MLP neurons of a small language model. Each row is named by its layer, matrix (up: input weights; down: output weights) and neuron, and shows model dimensions 0-223. Each number is 128 + 24 x the weight over its row's rms, rounded and kept within 0 to 255. Numbers have three digits each.
Before each neuron's rows, "fires before" lists the tokens most often just after its 100 highest values on Wikipedia text that the model never trained on; "fires on" lists the tokens most often at its 100 highest values on Wikipedia text that the model never trained on.

fires before: "\n\n", "ğ", "{"
fires on: " =", "ba", " by", "^"
L10.up250:169096084103129110126110131124068126126058119133113126155137137160146084133137114139099105144106159165132135156138131140137136132105158115158162144126133155135141147149159115136114093133109135143183130167156103154139120138112175116115144112119135149145095150124165143113140193068147118132122140117155124153159144126119119111157075161097131161111144186131124109085095159110103129159115121148123129150117098113139140162115124127124104145112101112116162163157125140187089131129144144148149154101119124135129123111109104128167136147143132123184070147186153107132125116126119184137126115112110083090102152102135114155124140139117155140138166134109135133122133181138127171136105
L10.down250:138164128112124160127148120191107101145088131203120123129152158130166102109105136106118128162162117113190149136134169104143093122069107173140138116128142112115130121165120104154139118076129147142138148090101143154139130145144117147154106155154127134154156149148128109138109096161123216121128122161141104131107111126137155138111126134087162131130143096130155138131128122107153138165133149120138112152096114167124131137179108160160114136130146192138136121143141141136118103118119100097111120135154134112105181144141129108127146113163133134092155099110124126159145123098116126062147117091089108129133128143109145163118104139157095105141132144149148104100132160180108108153107

fires before: "\n\n", "=", "s", "side", " Region"
fires on: " =", "pre", "'", "-"
L12.up566:185104137102112093158148104100151111118114140123124103119127117111149075151135154130070104088100145145137147142131155122096100099155147139127125134103152131128165119118076116124124125119128152108130120161123086135132137138106159122094140114111137109135163173113168090110155146144109128130133081136127201132126125126106143122116096120133112119086083098111124144091080121137142119094102136134126099086124091088114136099104141145105122186123107106097120080135112115152112123186109121130102146113096157114126148117155129140155112158116071097132076109164128096108143118072095100117107128124162093128139147134151119154109128117128146107120164139119110083081109113125107148120158
L12.down566:121109109107129146123134097140141039159119108146123147146143155165112181097094100117088161150145164149113126154147100125156155169098077127115146099156149083138151079145129101164128137101127113144108173130150177119165129160141100144182112147132104129114127130160086098124115101151128168146099107126119081144104125136109119149143142113150138141155139106097141160120116139117116130173116115076165123146121163146129075155178096170130126137121177155144132130116157122098136104071133152103120112123136095116111176170111135144103129103152112118130136124133136132122139116133136099111134157126097104125096153127123124126138119091116151133125132104107148124082091120118144131147152

fires before: "\n", "\n\n"
fires on: "=", " |", ":", "."
L13.up47:127146096118109144168119129109167141163117121115105138105146138118094165130123138095150141089194135140116120125129161148153121121083131138119164146116110150139133135144120068147153176158114108112109146147117130108137143119159153073176113115120124087155102160134140155086122064148119095115143132119130178143099090159121134165121101079140126100074159138115156103070143103137115063134115113156142127134177157131144140117134110177118142155149118150092114108128161132121114117136143139128073140154132126135122156121117135117156155123173141067143116123116131109139135115113107125116166123114143147103163138153126158157143147141146097120086112155103144119118164127103099103146115
L13.down47:144157141117128173142121098106120135138164124126130086131147136106147153150168141145105147171143153119129136113085143111116117147131142080133153062124185099136127134139096094149143095122137113141124141123101132185087124094138127152122115142158068152129118099117121133152121162151155138151123139127066124163105123052099138085108138116108108143112149143128132156122165149102111106152163126131114123140114082150083163109114108123166134130141122073150106135113108156115171198162148106126151146145137107130115153134128133160114148126100095136119133117128112145121146112106092147150156112110122146148107151089097103101169136145164127091150140114079090135095134135108134144145139

fires before: "s", "re", "ve", "ll", "m"
fires on: "'", "s"
L10.up607:145121122106134138163108178134157128147134143141186108066172187128055136149121147153134127125126112140115073107119113140095087130158115141126104091141138122109147120113093115107126143103130160143153154141135131140144104094149139110120112124133137162149142159147131146123119110113101126119165082127122114108110111117135123106110137123168113144071110114067139129150130137134129120133123064161118141128139120148185127164174151144105131122132136125159126133146129143111101102081105178148207140125112129117102131145115129118170122092153149100142187120128113082121106135119135103116152125155130110089119130104133103174141121160144138097135178139121134133126124096144096117087155
L10.down607:121124142145133106114116154162132130132142112138116177140083112123123117145113097130093154114118106085133110143131123137159122136079105112125179107161183108097094114133177112128113110149146169116147130123084103087131124147147139170118096108139095144123120129129164101133118178131103165141148134140130160135151161155108120124176137137135129097183132132080169102126124091148135118154105098125098125136113142075126163150183128112106124100113140156073126127126138095143139131125088160118124099150132135115129090168178134130106160163114169118146120149164112138130124121108123150150094110139141153119122130091098086171120099132086130108140121076163132172119157122094130114151165

fires before: "=", "\n\n", "n"
fires on: " =", "ond", "ome"
L6.up202:127134094107102128156080114106095125108098091120124168149144140127102137131119126103097147094182145143118115107067115141112138122155115138147126122157098132152129115123087139115129118127087118091111112080148107119118117115118118152105121146144180142061093132131084093136136116175101112070151121128116122115126124139119110159120144115105150105110136127151103113162157103073151134144102094157096071133143101114085115118133128172099101101140108119139183097131119146106139131131108131172131174129105103072110114138119112114136096106139102151148086086143091095143094134127088140114116133122141120127145146117119112128112102132118167138123059162186135126110121136146106138132123
L6.down202:132098141162094086152165129103127103089123160146160117162126150149118124124121118144139109120094154113106151117117139114120143096130116136166100125120131161122170085094160129143131120113227156171144150185128156133148110135136118101193149139138104134168131137122111115128135137109158142209137159145106143151149131107140124147122155149140148096155107132094160105143153150156108145100116134107144176130106137116122125110137172068087128108081157111127136125130133143121092114112137146135109087148131095120116160156102108166111129148154126115148154136106125148126122113122143125051148133116130119133069123173125133126127134130100116119149172098108120152109124121118119122140159

fires before: "s", "oor", " |", "'"
fires on: "'", "s", " Ind", " 100", " Gold", " Women"
L14.up552:128152120093148141186137143117140093095152115121134131099140119104084133132161111150142151132115133107122125132150123147121068092112136144081129134140097160120088100086060136173107109158133116114123134135113152127145155127140133102112129109131184148143149129125113136161101123125123163138135155084147111144147153120146149139090112115154088098057145123138120119120149148131135152158133079129138097121150075178170118149118134153146127134134128167138116180146120124109109150118131132119117133153125121180078119102164132063153120156173144134145132110111135151141158129134130100131155107142101108087123161129111105145076118139128092095103104155132099146163134118074134157127146
L14.down552:164139136126134134187136139137152101147142127110136118150175108133123067119171141114081119088128135121193115106091113117102155101140088141136094148166151083158081178162122096160141114102088153120129147128149084111150134126132109106129139109141134136149090114147130114092130115110121090153106127159122128126147112142170149129122147131104138104114138143116089155123153083168124123113165119129175117139127159094123102138122154126126179136133142104164146100130142128105118139139125135144108140167140116132140070109134075109147115118136113107126153134148114140132122163143116139101074104122135159133167159117148102115132113120130149096071142112174070135152115115142139180119091

fires before: "=", "\n", "\n\n", "s", "E"
fires on: "=", "°", " 2020"
L16.up261:091128139114124119159107107109136099148103168099137157132120078130129126093116134122121134122158111150108146143158151113121162161126141122156146113109132130158081123116116118110120100142096121115081110116133129124127115190102192134139187106162164126075157175089107157130121102097146119150116124104124120117098085112120118103163175155106127139154103125123108119124175101110160119154118130144099140110139104137121107111159127121119085150146112142132138152095136089077143116146133104117134110120163106133111128079127099104137160146145081101128161146135065173125113100099121131148152129125130132143104122172133130116148169148160124143129148175137194107166152116084113143137105
L16.down261:081105110186153152095131132119100174115146096104113088117139130151082137131122098094162091160099130127155107098134115141125140122122140132118120145133143136109155147120158125133179127079137125110149121146116095112133179106140096158114136160088071132127093133154132094111102169154132154103167141131123133128135109162089142119077115078117098147106185129087118116139161107105163125123143123160146131101084145141151122126107202143115143123097104156134124168139126127132137136121125133118092134183096120112153123136144129130116140072178121161153114154152153135087148135188131137144131117132144126143159137142084127117112128142127133140142118106101121107125084133137116131087098

fires before: "=", "\n\n", "d"
fires on: " =", "yn", " disc"
L10.up246:096118100158114126198106139119185121126137153117135134128125117097133140181129118121116118118113145124128131132117107096113131066136108097151092116123123118127150115139187118132091123145172117140110102148081115151133155114145104180133133094141117094106098177139104133135124155060141131120113119126128120138100105084122083164124099121166144070122100120139117117141149087123108112118143173141119133116149127108113120084145145108116153145101134116124129134159124132089165110094091104141109114130076120109129115124139101140135115123139139132116122122103131132102126119196204105123153111125145110130105061126135145094086131124121123112160147134134112159101123087129135123073173
L10.down246:138104146091172137104122106126084116124132054150111151141131134157114128120120136140093113119143123191126125158124134155155136157104127171142198089152147107121083112161112131121169128105101117126103133069140119134107090131121122099108114138160133098096150070156143094117117109133092164111104134141141122097155150159125145090122126158128151142124167136124114158063092168119125159153121133112087143137126133164126111152118094138130098101104135127112133138122134129178168106153143128121189161102112153139105147133133116101116138082128127135128099156129119097172107122129097163158138136144108122122124144103141119156177096149120136147101100157133113127174124155107137110156124

fires before: "\n\n", "=", ":"
fires on: " =", " st", " p"
L12.up548:117133066123116138142103107116170164130125125099124123137153143127126169165097135139140168153165119149132129142141123109141110182131116112136116123100145189146096111110131136133094103124168103178143120142110139132181141124123173144178160097142153135141130153091170121093124167122159156138102118126147124144100156141112096096135128173184134112116147137106181185161144157151136133114134112156078119090124106140143132131091140105135149160131125134154144119127115139098124156116115126104086092098104133126192110135102141163154144143143139104134112100100110141161105063136181134132141141124129136102123107115179140156125112147139164141094151117122112124096106144125134144094129
L12.down548:081105151135145126151140135097070095139122099165136128131124146103112142091141130120080102166132134119107136144101154112128148134102114149101176096147103102149199132135136143141170170126134119153118173127122093104132161134118096143084100137147107149132128094131123135115140108152068174111120127128158138124111113118107137112114107132137159112142116086127107127081120087131108145134157149092184152151104154136123102162150129156103127084125156183134131131113124104126152139091108142167175143127144146121115153104129132120098119128148102146107104139147140100142129147131142129158132096131132088130094158101077157145136120095170114108195119136111156115120118107121125115194166

fires before: "=", "\n\n"
fires on: " =", " have", " Location", " once"
L7.up389:135115128095102164159133130112111160121126161138130114141135109124107134137103113133197136112173143123155148124117132096110130095101113113077090105119183143136138148132113082151106112102094161118135081155127121112158155144103148172120144134110128150156135095135132120124137147113131109151166102119092100100128125101129122111106025098105143107144124132139111132138124130115122133136098121159115110044150116103118119108111118126154114122130147147120116116129137103129116121127127146134102124123143089105120121132123109132153135104172097112086085148155130126142146109117150154144138145033144089100133130111117132166141088145126165130114128166127091109070104114158142183112138
L7.down389:140117117158088080107133119138132142155123125159118121136155145142109139139123111111110100125137131105140134141140128094127110140108098168102095118137091155118118055113077175126096108097161127123112123102135126156080114124165116075162110155091133133122097133170134107114127157134138170105123122129176141126095143111185144151117149115125118144151167112133133102081107163128124139158110117097134151151136077112102150125137108113116095118102136125138151134151152131082127141099137150166161121151133116126111141141120074134114104102135120146108092076157127121182089160091132123071130124166132139122111154124104102103128082151136119083115110084123131122085149126099108082160136

fires before: "s", " The", "\n\n"
fires on: "'", "."
L2.up613:099094091109101163173104116115142098147143113102157143106159116135096136097146142124160169107120096155119105165167146095134067098143141162109115101137131107130109133114136109133108158100119111104136101171095130139124158146127141110110113158145139102193111121090069126094137114135104143152108099150132164185122087166138141142098110158108113150154156136114151163155151117104142131149125131126138168108150091171169134139130148145110115102165165174135155156146151124107153158148137146118137129116114108135130152096129106079136142152163114091102160153119123101118121114091101131133134088170131123114122157140119128136104099140138140112159166141090154166127135141163127085141117
L2.down613:076145125086110148154154124114127084142124141157133124108162135119129145105143130104160123115108097135133149138138148094113105084145133148160126131139117124125114247110132115127119133120151138115125097129116128109144153143155128123104090152139107132145094134107144000109120114131131128118117096158113145133134116152193105115132126120118127126155132115116149139154129137135109117123190123119170126128136103189159155151107138150125101089145153174128137158134143128144135141120156143128151141128105129147134129101148135106146144134139104120105122133147121113127126128077080131107129105145119126122105155134163132123115112127110106121120146113083154154116126129131128102161144

fires before: "=", "\n\n", " add", " |", "\n"
fires on: " =", "ping", " career", " Bronze"
L7.up622:151160124120141136169136107137138129144117142083137129135148110130139111150166114103166102105161107142134137138149123102126128088095112131141155124152092110136100118161125110115122137127136112173136124139126122132149200133129092122137124100109143124185077137190108128129137119085140127139105141132127080118099115131120134123125052177134137127141084126102093158166139092141176123147114160166136174097126143152137157103144117095144141133153141136101105133133106126147148124140079113125098097112147188135128124125160148165143124125155125112094140150069133164171112200178115104111116164119153123145117159116127128144124084138112106133161134144095119145112139111122141082122152
L7.down622:138125153106145131113125117077110110149134074165122154121137119134110125126154083143075112128146111150167124130151143156160094160143134165119106123137104148074114139149114154107129104107081139094110110065151100139097115120158138071102123143130157148086110123145156159143130133135099141100111107122185152129140124167181143121114158092132112175111151126129118139078097154123103159130133138118096111144123095124142190150114122161123101116111104122122162127109116091162138149130125112152143169123093136141124122145146150063152129114111119161103136124154078097121121121136097140157120120155112104123140154123133146138151103172178145106130101109145147144161102142163132100161107